From a checkpoint of a small transformer trained on Wikipedia.
Size: 5 heads of 32 (1 for keys and values), MLP 640 SwiGLU.
Architecture: RMSNorm before each block, rotary positions, biases, tied embeddings.
MLP neurons of a small language model. Each row is named by its layer, matrix (gate and up: input weights; down: output weights) and neuron, and shows model dimensions 0-95. Each number is 128 + 32 x the weight over its row's rms, rounded and kept within 0 to 255. Numbers have three digits each. A neuron's up and down rows have the sign that makes its largest values positive.
After each neuron's rows, "fires in" lists the words (lower case) most often at its 100 highest values on Wikipedia text that the model never trained on.

L9.gate498:113120134102127145165157135167091099097090112107122127176117094077087155120081131133119142079208120063100134206155083155142133112096091099143118116080143119105161142179132127137083173132144116123124119109121109089212162100084126080152165155137072083132063093098131196165149118083083063104
L9.up498:113122135108149153118087132084140098124151128082110197099137140126101136074129102094182121147172097162121130145133197144176146158112144137086086118140075150098103156119106204121093101153131102165081130041156130127106167128136123092166144154162142109131090116079108195126094137108147104133
L9.down498:136126168157093169126179140152189116127152107164089201131126107132145175085117110148088094091197138150115087156150119137114140157132112136115100107104116112117155138112130134093157072156176069135130144160071159146128109137117134126152092148126104156081103199145172137143157152140147085102
fires in: "to", "tournament", "tour"

L8.gate537:099159144125208115101169147127094140150120113191129128125093092082107109115161135116207181139160115137097094157087156127173086159108100115102150136132076058151123145126124109129135154106170093139121164107125153139095146101061118110164085087167106091122108155107164144165118150077112107167
L8.up537:119132099110139128120144159142126177095107133048081093153102160105105172150101146135144139115159161144178175113136166161149061125145077156096111119100155087151150126168165226140093141138105114100121095129182146117185104086134128146113069086114130161170189180054124102152149103161147066144
L8.down537:088168127101105135110166192106139084153228155152122160119086124132136169101167117070217109041155103133158147092128118150139139113109155127124134099128024123121154150193136136114146151117144110110155155090127145126153143175072123129137104097136118146140105098097104173155103162062187117180
fires in: "to", "next"

L5.gate55:127161079110137047105113142098079149121171108130113110165121136090152120110108158106147163067180181108142094149058131169123098113100137086146129091140128115058085144094140058084073120155150155138074133126116186135115146126156095135137118148144083073062112142154109133128156094117174168097
L5.up55:161150139161102141148093153100118083136178172128118099098132138158094116122114118157037143156146091154120089177112105158124163123085145063148152131123090133067142137161133122182125109122181158153123112155053132152087129136106097117187131096152111148161153135147150159161172100181144117177
L5.down55:114087145167156126142171179153143170048070131147117212112189143109133142110121181140148086062172144146116164152095150111136112176119051099128124152123173149141100149097131113076194160131113106116104169178160105171117145128093114154065141151153100100155121131111142135079093168082085128108
fires in: "to"

L3.gate561:137158100156154067141128144129154102049167111139069067079167114103143182141095066100077128066135169129142079154090159141104118119135149025116095150136143141164129120185174144160117097106135107150152145138097122111122094140151132140129126112163190140131178075169137087193072130091093138161
L3.up561:132132126079097186139093151165169098100122094143133132143118116134130189192160155139118130116065116138089097130149104067117132130135135123099104133119136089111097090099133161105168121167159154129117089112107186170068088075177117156182111081103132187120162130150107164120126169141160120136
L3.down561:142123133103149118160079155191148060144160072174140121154145126113108094178141054121166107166081103142129174118117110135127200145082187136097101167090091151062152091109110126157146132112155114136161091167140151161103163110157160097149153136108212182133142108133103111148099106153184161110
fires in: "film", "music", "album", "books", "launched", "albums"

L5.gate182:114092078140153127150158085114148171045141124207094144125071102105117126118177092141169141133126115137141152155170125129137115157124111136125120094089169125146021227150140093131100130106156106171151110069148063162088152142142100139155158133145087158148097100080091171185121209134128093176
L5.up182:119143116092159113138124072102126133092127065111068146111062083141077111162140132146169142148155125118127096128131149170178170173091149122098121118102148093116120139145178111120081101082150096166094168081108124121068172117103084120155140131158140142146143130113079120142167188089194081117
L5.down182:158170137109124147131150184093117094100104077116135153151032075137095077154123132159132138109160172115140088117136125192114106163080133123056096124119089106142159099092104161139139108087087138166072155126076130174108160098070138113181171151138149124169151108152122127172196143112145096134
fires in: "to"

L8.gate34:091129116136081032150197175159095195103147096205158146102143097129098155159140089115128122086117075089114137197112134162150126143130156113091123127150144077162089109131062100147103072063172128134141110102150105103143076078095098187068127164089110133174097113102154142122116120122093106196
L8.up34:159175181103097113101153142139122103159112073188120121103102111167095122105155164152155120129147130115088162101143137126116118154114140097066107159195090094123103107118054121142068111116151177197099157112110212098111179156164107142128128118142157128170144125135064125148168104083132149121
L8.down34:139164162102154164111145077116156111132089094097114126099053098158077083087124151141121132124153135115105148122124123145128111090100129131080076134159091118094072096086121128139154149110155187186141186140078183103109146178133138146181102122181166123124156145153071132200175123149179118091
fires in: "to", "cannot"

L6.gate275:143110077137158151090142165139087118129114143094146129156086137046139146095069088104125116131126129099135119151088133136129072066121139134105153102134175158083075202158111128030120161148170143103127125098131174142118159093113099134104149111073131141130115154189134201141168178106122077149
L6.up275:099111104145153167143181150121081095056080139106097169116150111106113127155147145150164191178132095137115097172094160111092159124134142178136075176118153177118106127114101131105102044156130147184114105113140119139194097115144131169107122145165110142164118140122115087160161083151145132100
L6.down275:156148084147142087163140206164136175147129140096140119161117128052127113123113099130148133089122145103099105133125101138086146089131142076133073160175130138130098135155068108106113092181120154118090087143077158159078180124167099153170064119090093142118110153157123179078112111151090108135
fires in: "on", "promoted", "prior", "required"

L3.gate199:110085085167136083127127169118106163133165119166119127102109107121159139167206104055149118077118132171176132152068094105168160144154151084128108120112154128076099154134115183133045103168140139100111094133103159100105151129135166116102138138102125131135117126169102185164103083105146112165
L3.up199:110132087136134174178155142057112122110172146144175174156158084155187119087136138126097148128208094156114137107145172130102139123127157145157079150084107111130095101128126135132134151137142188126135086110164121125087104120061164145131092076150135125132107179114077160100102107152103063118
L3.down199:080121148113150084094152120115142112108100086092051096126091117130118175221118137114094169144136185121132141113129132097160176081100166100148072093159183145150084173120143169124138134101121073139141108123194081093121146121144123099096148186075162070135088143091093143159114142158151163142
fires in: "film", "album", "albums", "journalist", "tour", "tournament"